config.toml
init_std_up = 0.032
lr_mult_o = 3.0
batch_tokens = 131072
MLP neurons of a small language model. Each row is named by its layer, matrix (gate and up: input weights; down: output weights) and neuron, and shows model dimensions 128-223. Each number is 128 + 32 x the weight over its row's rms, rounded and kept within 0 to 255. A neuron's up and down rows have the sign that makes its largest values positive.
After each neuron's rows is what it responds to, as a language model described it from the Wikipedia text at the highest values.

L7.gate18 [107 169  89  99 121 198 166 122 118 149 154 203 144  68 120 168  69  71  87 122 150 148 126  79 103 123 140  83 155 120 107  87 134 123 121  84 132 122  94 100 106 145 150 172 123 136 112 153  65  88 160 133 142 124 123 102 156 182 105 122 162 121 113 174 116 115 150 141  86 145 181 159 103  74 115  86  92 156 116 112  85 119 156 131 146  74 125 127 137 163 161 108 144 211 184 175]
L7.up18 [117 124 135 147 119 165 146 138 139  68 186 141  95 146 171 117 128 139 114  97 167  98  67 158 111 112 183 115 153  77 101 163  77  90 118 146 157 175 182 172 154 115 138 144 170 119 163 105 138 172  87 104 152 107 149 146 107 148 147 149 182 141 159 178 117  92 126 103 162 139 127 131  96 128 118 113 126 106 162 148 176 105  90 158  71  95 143 122 112 162 174 136 160 117 184 158]
L7.down18 [ 68 144 171 103 151 124 143 113 114 138 123 110 149 147 137  41 149 124 131  91 100 179  99 140 122 150 130 145 122  57 171 126 144  95 160 133 208 161 118 152 167 123 143 161 146  64 153 138 138 124 114 131 103 130  80 161 109 107 139 157 147 199 161 104 120 131 151 164 142 145 138  97 164 137 146 173 163  78 110  89 115 158 126 134 152 104  60 112 105 156 194 153 141  79 135 146]
Description: History and founding dates. Mainly the History section heading, founding words (Established, founding, beginning) and years such as 1846 or 1200; also sentence-initial These and mid-word fragments.

L7.gate182 [102 138 114 144 155 135 126 144 158  80  95 172 154  89  96 141 108 127 140  85 155 153 141 155 134  91 204  74 140 122  87  76 159  76 211 144 139 150 138 173 122 129 133  86 140 120 106 174 163 120 160 161 162 175 109 137  96 154 103 127 162 102 179  88 133 147  87 143 128  76  96 112 156 127 117 144  94 131 127 156 129 168 128  84 110  26 202 127 100  61 112 126 142 165 112  99]
L7.up182 [123 160  82 150 133 123 119 120 116 117 120 121 158 161 134 119 109 166 141 102 127 100 198 108 150 126 144 124 161 121 129  96 110 143 169 178 128 146 172 152  93 109 139 122 157  97  99 115  96 132 117 103 109 119  98 137 148 198  87 135  82 136 148 150 135 129 111 127  71 155 133 148 112 164 140  79 149 103 131 105 137  71 127  79 152  85 116 140 121 150 138 111 116 191 121 114]
L7.down182 [141 136 103 126 223 140 110 165 132 104 120 145 108 140 142 104 156 113 148 162  70 168 150  81 166 121 159 111 116  99 144 158 141 140 115 127 106 148  81  88 164 126 136 134 124 150 102 113 117  78 200 140 151 104 117 106 139 194 145 196  88 119 102  88  83  99 106 109 192 114 154 118 147 135 152 129 116 148 141 120 124 113 132 127 119 149 114 108 124 147  84 125 130 112  77  92]
Description: Degree and additive adverbs. Adverbs modifying a following adjective, adverb or verb, mostly degree words like very, rather, less, almost, plus also and not.

L20.gate234 [150 103  89 139 104 129 146 132  68 147 142  84 151 121 168 100 143 132 146 138 118 111 154 157 135 103 157 151 115  59 132 132  69 180 141 135 153 111 168 158 152 156 166 178 144 199 143 144 121 131 111 117 121  88  90 168  94 115 136  88 120 148 143 160 116 123 179 196 120  83 148 152 176  82 158 123 158 175 126  92 107 146 180 159 184 157 131 134 129 142 112  95 107 120 157 131]
L20.up234 [ 57 133 172 139 104 134 146 137 113 172 135 164 193 130  84  99 148 149 185 176 202 141  89  93 100 192 153 164 140 174 166 123  81 121 145 108 149 112 123  94 131 127 151  82 113 182 107  81 163  80  90 164 153 129 142 131 122 100  69 153 161 183 140  99 150 124 141 124 123 151 133  97 105  78  79 144 125 146 141 145 139 125 165 133 151 159 172 183 110 137 140 146 189  91 145 137]
L20.down234 [167 152 108 201  94 104  97  88 150 113  48 159  63 133  94 108 153 196 120 157 158 143 172 107  94 220 128 152 138 110 147 149 116 126 118 143 110 164  95 101 123 101 135 148 137 140 187  98 121 184 141  97 130 105 149 134 168 134 140 170  78 129 141 143  65 122 138  97  67  84 144  75 133 158  47 130 141 185 164 130 110 126  73 114 170 107 130 126 118 120 146 162 159  86 133 119]
Description: Head noun before "of". Abstract or relational head nouns, usually after "the", that will take an "of" phrase, such as the use of, the role of, part of.

L7.gate684 [111  66 127 148  45 137  64 147 136 129 122 136 155 128 130 140 172 132 133 131  79 170  98 112 129  88 179 165 132 130 130 145 164 146 154 116 129 113  74 139 107 128 121 115 133 139 143  99 123 101 120 109 162 138 111  91 144 190 130 110  76 158 174 107 141 179  93 114 111 144 123 143 112 102 128  30 130 123 139 177 130  83  27 172 114 113  80 160 139 123 114 114 121 177 144  73]
L7.up684 [114 196 198 108 163 108 132 158 160 143  45 101  76 124 106  99 118 166 141 110  97 176 106 127 155 123 160 176 113 101 133 100  76 151 130  90 163 115  63 126  93 112 110  54  83 151 180 114 104  96 127  49 118  83 124  67 194 102 144 157 140 158 109  91 103 120 118 111 123 141 124 112 110 144 139 124  98  79  81 137 172 123  95 125 137 153  54 158  96  98  82 102 115  50 116 127]
L7.down684 [122  89 103 103 119 126 151 107 120 111 136 128 102 103 205 124 112 147 126 159 154 154 106 132 152 109  71 161  95 148 112 178 106 115 114 139  90 124 128 144 150 149 168 159 104 119 129 130 118 183 116 150 106 152 142 151  89 106 126 136  88 144 174 135 191  89 125 142 180 204  38 133 157 103 107 122 103 163 165 113 180 121 135 145 156  68 170 133 137 149 108 163 136 182  99  90]
Description: Possessive/linking slot before noun. Function tokens that introduce a noun phrase referring back to something: possessives its, their, 's, plus of, which, and colons before lists or subtitles.

L20.gate701 [ 89  75 118 174 100 132 117 126 152 132 142 143 153 134 124 120 104 166 134 120 156 132 153  96 138 134 142 114 142  51 178 118 120 131 128  87 180  77  88  84  82 111 133 141 120 180 145 165 145 146 122  75 166 175  85 105 146  82 111 172  89  75 190 154 125 151  90 154 129 127 181 192  78 100 141 104  85  37 135 110  53 155 153 151 146 131  89 191 147 139  98 134 162 140 181 136]
L20.up701 [129  95 104 121 134 129 115 129 114 126 172  94 118 157 107  96 166 162 139 159 106 118 105  92 160 175 149 185 179 135 123 140 112  81 204 108 174 140  94  84 166 164 157 144  70 159 152 109  92 123 134 156 145 134  96 121 149 130 134 139 142 149 122 143 136 138 128 100  96 144 207 121  93 185 166 132 157 117 141 162  63 139 141 131 151 134  97 117 177 136 127  97 208 100 131  93]
L20.down701 [178 104  77 139  94 126 174 161  77 190 155 131 112 127 149 146 161 125 139 132 143 194 114  87  81 114 159 212 143 135  59 102 102 157 145 158 117  93 106  94 151  76 115  68  87 135 149 116 149 141  85 100 161  93 139 155  89 162 154 119 126  88 171 123 125 198 159 156 142 107 109 136 189 117  97 183  66 157 154 163 149  88 154 133 150 104  83 170 142 135 152 117 154  85 108 133]
Description: Parallel-pair joins. Connectors and second elements in paired or parallel phrases: and, or, &, hyphens in double names (Bourbon-Parma), the second of a pair of figures (8% and 16%), and years after dates.

L18.gate300 [163 138 202 149  91  90 118 114  85 129 122 130 115  85 101 114 132  82  98  98 129 183 133 171 168 137  97  90 118 156 162  89 145 150 141 130 124 105 144 149 131 142 123  97 154  91 174 142  85  82  91 152 175 175  82 102 128  77 118  97 119 100 117 132 140 116 159 104 150 152 109 152 150  70 116  77 138 165 126 177 137 115 151 104 134 143 180  98 158 143 140 177 166 163 135 122]
L18.up300 [ 98 133 171  93 105  71 128 139 165  82 149 145 125 155 151 122 104 174  81 125 125 149  82 160 177 144 173 172 164 128 149  82  95 154 157  57 123 145 111 141  43 113  99 154 163 129  98 186 115 132 120 120  54 165 160 146 164 226 124 110 130  98 111 110 175 123 180 144 144  92  94 115 106 125 193 116  90 106 140 255 112 193 178  93 156 123 166 200 138 129 206 101 117  90 153 114]
L18.down300 [129 106 157 108 127  89 146 112 136 151 110 118 122 116  97 153 137  81 136  88 102 115 183 125 114 112  91 195 130 123 127 147 137 140 181  62 128  88 149 115 141  99 113 149 167 132 163 111 135 161  41 105  90 155 113 122 132 118 133  67 209 133  90  97 165 117 115 119  69 163 104 192 176 105 135 156 150 183 158 178 115  91 191  49 106  63 113 159 140 171  90 171 128  86 107 131]
Description: Pre-1900 years. Years from the 1700s and 1800s in life spans, birth dates and reign ranges, including the split second half (17|65, 1840, 1854), plus scattered name pieces and field labels.

L7.gate441 [101 136 133 158  74 152 160  98 154 105 142 164 152  87  94 141 131 135 104 169 119  83  95 134 130 106 131 147 139 120 146 138 118  69 181 119 109  64 116 200 158 143  98 106  82 106 131 101 191  75 146  64 115 194 132 135  84 158 114 144  76 171 147 105 131 156 125 152 105 185 167  77 119  71 164 103 117 131 103 167 149  76 124 171 123  74 143  88 152 136 149 100 138 140 156 130]
L7.up441 [ 83 117 110 109  73 143 122 110 101 140  67 118 102 152 109 171 171 172 114 102 162 137 108  87 182  86 156 189 137 182 135 184 128 155 124 139 161 200 140 134 154 160 114 169 127 113 124 139  90 171  88 122 146 123 139  79 195  96  83 108  65 150  99  99 162  65 118 173 141 150 108 147 121 116 113 136  93 161  61 128 131 110 156 140 148 159  66 118 160 112 155 104 145 126 153  84]
L7.down441 [103 167  35 165 130 147 161 138  54  78  57 125 150 149 105 160 115 136 108 181 154 110  96 121 116 139 170  79  96 147 140 124 135 157 134 122 184 149 171 140 110  80 117 141 136 135 153  64 160 164 124 132 111 103 104 105 116 111 123 169 132 136 108  75 163  44 126 186 107 165 144 118 154 182 124 140  82 150  68 120 146 133 169 129 131 100 116 136 106 115  95 118 165 128 126  77]
Description: Token after "in". Word pieces continuing an in- prefix (in-cur-able, in-vol-untary) and words right after the preposition "in" (in light, In 1893).

L18.gate868 [145  99 137 167  74  94 106 110 152 166 150 110 172 114 123 129 120  99 178 100 150  93 180 118 185 157  99 120 133 148 135 120  95  70 114 113 184 109 127 103 128 126 226  88  83 162  97 168 136 134 140 133  78 135 134 151 130 141 111 183 113 109  73 144 156 178 102 123 119 150 132 107 135 131 183 100 108 108  96 187  95 134 139 175 173 133 140  98 164 124  82 162 132 110 134 120]
L18.up868 [ 74 141 112  76 151  38 104 112 167 107 206 119 133 131 143  79 174 114 151 146  86 136 142 162 116  54  64 141 155 161 103 119 161 137 198 182  95 133 198 106 134 149 132  93  63  98 155 145 135 133 128 145 159 234 114 154 149 114 148  96 118 101 228 176 131 140 162 104 136 157 167 122 103 132 138 122 121 117 104 134 134 182  93 117  76 162 116 133 146 155 116  92 150 104 193 148]
L18.down868 [ 98 129 134 153 114 150 181 131 137 142 191 109 118 130 159 115 158 158 133 105  78  80 142 105 172 144 117 116 140 124 103 129 195  73 109 178 135 134 168 172 144 139 137  96 128 105 169 153  88 163 115 122 143 101 188  69 112 199 131 133 142 128 146 145 153 101  85 132 110 155 182 116 111 183 168 113  61 138  94 118  68 184 154 148 115 108  94 146 137 154 159 170 171 141 169 109]
Description: Year numbers. Four-digit year tokens, especially in table rows after a pipe (| 2000 |) and in full dates in prose, e.g. "12 July 1998", "October 27, 2013".

L18.gate927 [117 127 101 156 138 122 169  97 155 146 148 130  99 157 161  93 127 137 158  83 175 145 113  98 152  93 124 157 160 143 119 154 156 168 134 145 166  87 136 146 170 138 166 137 161 133 143  89 129  99 118 131 121 133 152 140 121 142 142  93 142 103  57 117 105  87 164 140 155 145 122 118 134 171  92  91 125  56 140  75  62 148 125  91 107 118 127 136 102 162 169 122  68 138  87  95]
L18.up927 [166 121 125 108 125 145 111  59 138 127 149 134 145 110 195 142 155  75 148  96 117 118  82  96 173 103 159 102 103 143 156 110 126 132 126  94 146  93 176 160 204 154 134 165 143 120  93  36 110 106 126 135 115 132  97 167 152 138 103 145 180 126 152 162 160 181 181 122  83 103 117 123 146 162 138 135 100 105 142 137 104 148 115  59 111 139  58 146  76 144 112 113  97 140 154  54]
L18.down927 [ 88 163 164  91 142 154  92  87 106 142 163 144 122 144 255 128 136  85 138  87 105 158 140 125 210 112  74 110 197 111  98 109  54 164 104 118 146  71 131 142 147 160 136 150  81  80 134 123 126 149 117  99 173 125 181 112 143 143  75 110 165 112 130 120 137 141  92 132  86 144 111  82  69 126  73 110 162 115 144 115  80 117 169  85 136 105 202 148 119 161 106 111 122 155 173 131]
Description: Noun-phrase openers. Determiners and possessives starting a noun phrase after a preposition (in the, with its, from his, Rio's), plus first capital letters of foreign names (B-árányos, T-īrthaṅ).

L18.gate312 [150 180  99 168 148  98 156 102 146 123 162 160 115 139  84 173  99 192 126 169  91 136 131  90 156 149 109 182  97 114 167 178 135  79 101  93 142 129 115 171 150 123  79  21 190  83  82 135 117  63  96 120 139 118 114 164 127 114 133 163  70 137  99 133 147 128 114 212 141 127 117 113 118 129 158 111 102  83 129 108  96 163  80  92 220 145 153 150 186 130 151 113 164 166 131 148]
L18.up312 [184 138 100 153  57 153 155  81 139 109 185 120 111 121 124 165  95 114 129 119 143 135 142  87 130 116 125 168 104 153 163 105 143 127 126 132 160 124 138  93 106 144 169 144  85 162 152 132 140 160 141 135 139 170 132 129 139  93 151 115 125 187 128 103  99 144  84 140 152 121 161 122 157 143 148  95  76 146 132  60 133 105  70 135 131 114 142 107  87 115 150 139 116 141 155 129]
L18.down312 [155 116 160 134 106 120 130 140 113  63 116 183 159 114 137 132  93 108  89  79 123 126 149 175 138  72 112 174 120 154 122  75 144 122 135 165 129 124 164 133  99  80 140 164 132 151 109 184 141 138 104 154 139 120 147 135  76 203  94 188 146 168 128 146 154 183  79 128 116 127 118  83 127 109 130 216 175 136 146 113 134 101  85 119 109 126 150 143 175  85 132 129 137 100  85 112]
Description: Small count numbers. Small cardinal numbers, as words or digits, counting items right after verbs or articles, e.g. into five departments, three kinds, 3 children; sentence-final periods also fire.

L7.gate384 [150 204 130  86  96 151  75 143  95 100 120 188 119 115 154 120 162 143  85 120  98 114 161  92 160 111  80 174  80  96 169 183 138  83 130 133 137 111 168 138  99 120  98 127 136 152  79 121 141 106 114 107 194 153 189 191 101 128 159 136 126 158 166  91 144  94 117 123 165 132 111  94 111 178 161 137  78 112  78 130  72 153 105 118 149 146 201  75 129 118  99 132 112 177 164 155]
L7.up384 [135 172  71 103  96 157 106 168 171  96 103 163 130 141  98 176 165 111  76 119 129  81  81 101  55  86 106 159 131 119 151 109 172  62 114  98 103 145 123 127 141 111 134 111  98 130 169 150 169 184 141 182 138 137 161 167 112 110 137 128 173 138 150 120  66 149 105 115 119 132 121 140 114 147 147 123 155 141 113 156 186  55 187  98 169 141  76 139 192 108 118 159  99 108 101  84]
L7.down384 [143 186  67 112 114 116 104 117 161 171 101 152 130 120 187 165 144  90 176 139 129 102 150 145 122 115 185 140 147 119 172 116  65 152 115 148  98 137 146 115 110  81  99 142 209 157 126  72 158 113 165 155 129 154 131 111 149  64 189 135  97 107 136 115 122 119 163 127 170 144 108 115  71 165 126 111 158 191 111 109 167 176 113 163 115 112 105 133 139  95 114 126 130 118 113 101]
Description: Counts and table separators. Cardinal numbers used as counts before a noun, such as divided into two, four councils, and over 200, plus pipe separators in header rows of wiki tables.

L18.gate168 [ 85  74 187 124 123 167 171 186 149 140 128 124  86  94 138 144 109 147 150  80 142 135 125 148 176 172  93 118 163 158  96 189  78 119 176 112 112 127 125 175  85 123 112 160  93  90  90 150 149 144  91 127 120 144  96 167 106 167 123 109 163 123 155 143 125 116 151 120  89 120 124 157 165  68 106  86 119  79  94  63 107 148 157 165  92 177 102  98 125 117 154 171 126 103 115 129]
L18.up168 [108 186 143  87 121 161 122 136  99 191 144 126 138 143 155  71 120 151 137  53 169 187 151  73 142  79 146 102 121  83 121 174 171 150 116 141 181 190 131 157  98  78 138 113 119 183 147  83  91 156 137 113 100 152 117 128 136 166 126 189 149 163 137 102 172  61 133 141 125 125 171 167 133 122 140 131 108 101  92 114  98 121 111  84 188 135  88 130 115 160 185 133 134 143 135 169]
L18.down168 [138  62 104 164  90 129 117  56 138 159 118 106 167 136 119 187  88 171 188 169 145 161 150 115 128 154 125 150 136 153 115 128 123 178 171 160 152 154 118 128 129  89 121  90 167 172 137 113 132 134 141 108  89 120 131 156 127 134 100  93 143 123 171 170 185  89 123 138 117 119 172 127 113 124 115  91 116 136 153 122 131  99 191 183 144 166 115  91  84  61 113 137 135  94  52 126]
Description: Time-point nouns and months. Nouns naming a point or span in time, often after "the" and before "of", such as end, beginning, remainder, age, plus month names in dates (January, April).

L20.gate271 [ 80 212  77 138  83 147 128  97 127  82 140 101 142 145  86 129 154 131 134  85  88 123 123  98 104 101 127 143 123  72 113 139 167 155 180 102 113 162 162  81 109 121 168 114  83 111  82 122 153 121 123  98 121 136  86 129 115 125  59 112 115 146 133  93 126 129 155 171 168 144 141 149 115 141 128 107 137 155 217 145  83 175 103 126 119  54 113 185  83 157 165 149 135 103 175 100]
L20.up271 [ 78 167 171 139 115 140 100 144 112 113 125 173 153 116 164 213 205 136 109 130 124 141 126 139 142 130 135  85 159  99 119 109 133 147 164 139  74 137 127  87 129  93 164 194 108 128 154 111 123  87  85 166 131 143 134 131 122 121 128 191 119  20  82 142 135  73 125 127 121 122 119 135 143 145 152 134  99 124 113  96 174 182 106 154 125 157 118 181 141  96 133 166 157 160 152 157]
L20.down271 [158  94 141  86 115 165  73 118 123 162 106 116 193 130 153 151 175 139 177 109 124 129 117 102 144 102 174  88 161 161 121 158 122 110 149 124  69 114 153 119  95 105  54  80 138 135  75  94 174 132 108 110 115 112  74  67 161 126 120 159 116  78 130 130 111 137 128  99 107  76  77 135 108 144 185 120 103 160 151 111 167 139 127  88 163 124 106 178 105 124 159 140 115 160 119  92]
Description: Degree words before adjectives. Intensifiers and degree adverbs just before an adjective, mostly in evaluative or descriptive prose, such as very, extremely, most, highly, so, comparatively; also Best in award-table categories like Best Actor.

L18.gate316 [177 162  86 113  77 134 120 130 129 111  87 114 159 199 119 131 144 130 145 124 113 140 137 154  79 126 140 123 160 132 140  99 146  79 170  94 140 167 142 134 145 130 174 171 163  55 143 146 194  91 176 212 133 107  92  91  99 153 139 110  77 135 130 175 155 129  85 101 114 158 113 112  66 135 184  47 113 111 142 120  79 181 111  86 134  72  80 139 159  87 162  82 163 155 171 149]
L18.up316 [ 70  89  89  83  91 148 126  99 194 101 152 179 134 138 162  92 132  90  96 137  76 154 129  94 135 124  83 105 119  84 123  79 172 109 113 157 189 115 158  94 140 116  94 122 153 134 137 200 124  59 111 140 170  92 155 122 164 153 145 149 194 107  86 101 116  76 139 148 105 130 116 136 130 132 127 115 130 167 118 110 127 132 136 146 112  67  61 124  76 169 126 131 162 160 193 147]
L18.down316 [108 112 115 112 127 150 156 149 112 166 174 156 148 126 178  95 116 142 144  44 119  83 112 118  98 103 120 122 176 118  62 162 121 163  78 142 114 178 176  88 114  97  95 117 151 208 139 106 101 144 145 103 137 118 100 120 193 153 154 173 120  91 139  88  96 102 180  75 109 135 157  98 165 168  59 110 131 139 212 117 177 123  97 125 132 106 165  90 113 157 129 154 137 161 163 111]
Description: Degree intensifiers before adjectives. Degree words that modify a following adjective or adverb, such as very, so, too, as (as wide as), quite, how; more weakly, unit words after numbers (years, points, ft).

L7.gate287 [156 114 103 149 166 159 152 166 147 152 135  85  75 110 139 139 194  83  99 102 157  95  84 148 135 123 102 144 125 106 148 167 172 134 137 171 152 125 169 111 108 152 136 138 144 169 142 145 196 130 106 125 114 162 184  81 139 154 104  51 143  87 104 166  77 109 153 121 117 150 130 101 132 132 119 125 103 139 104 136 131 171 129 123 108 139 123 191 140  90 148  62 100 127  84 171]
L7.up287 [127 121 111 169 180 139  90  83 118  96 122 131  94 162 112 127 154 109 191  77 160 108 107 185 112 107  65 123 110  94 120 162 171  79 117  96  84 126 109 108  70 121 137 125 117 128 141 152 148 109 144 135 185 215 160 147 108 141 145  84 138 102 169 151  99 132 158  73 138 117 101 164 166 103  85 134 170 144 105 165 132 116 145 121 123 223 143 157 105  75 140 103 156 107 111 141]
L7.down287 [ 92 141 106 141  66 150 131 122 159 121 106 131 128 105 122 123 117 129 159 151  88 133 131 106 156  77 144  67 157  91 142 127  96 148 111  83 116 146 126 128  93 155  96 137 135  28 148 103 112 132 185  98 123 140 116 100 161 133 138 138 127 154 144 126 126 174 124  87  67 146 120 143 151 117 157 155 109  84 138 115 125 127 126 127 144 119 156  68  49 108  66 120 104 134 154 179]
Description: Fixed-phrase head nouns. Nouns ending set prepositional phrases after "the", e.g. at the time, under the title, in the collection, at first, takes place; also table pipes.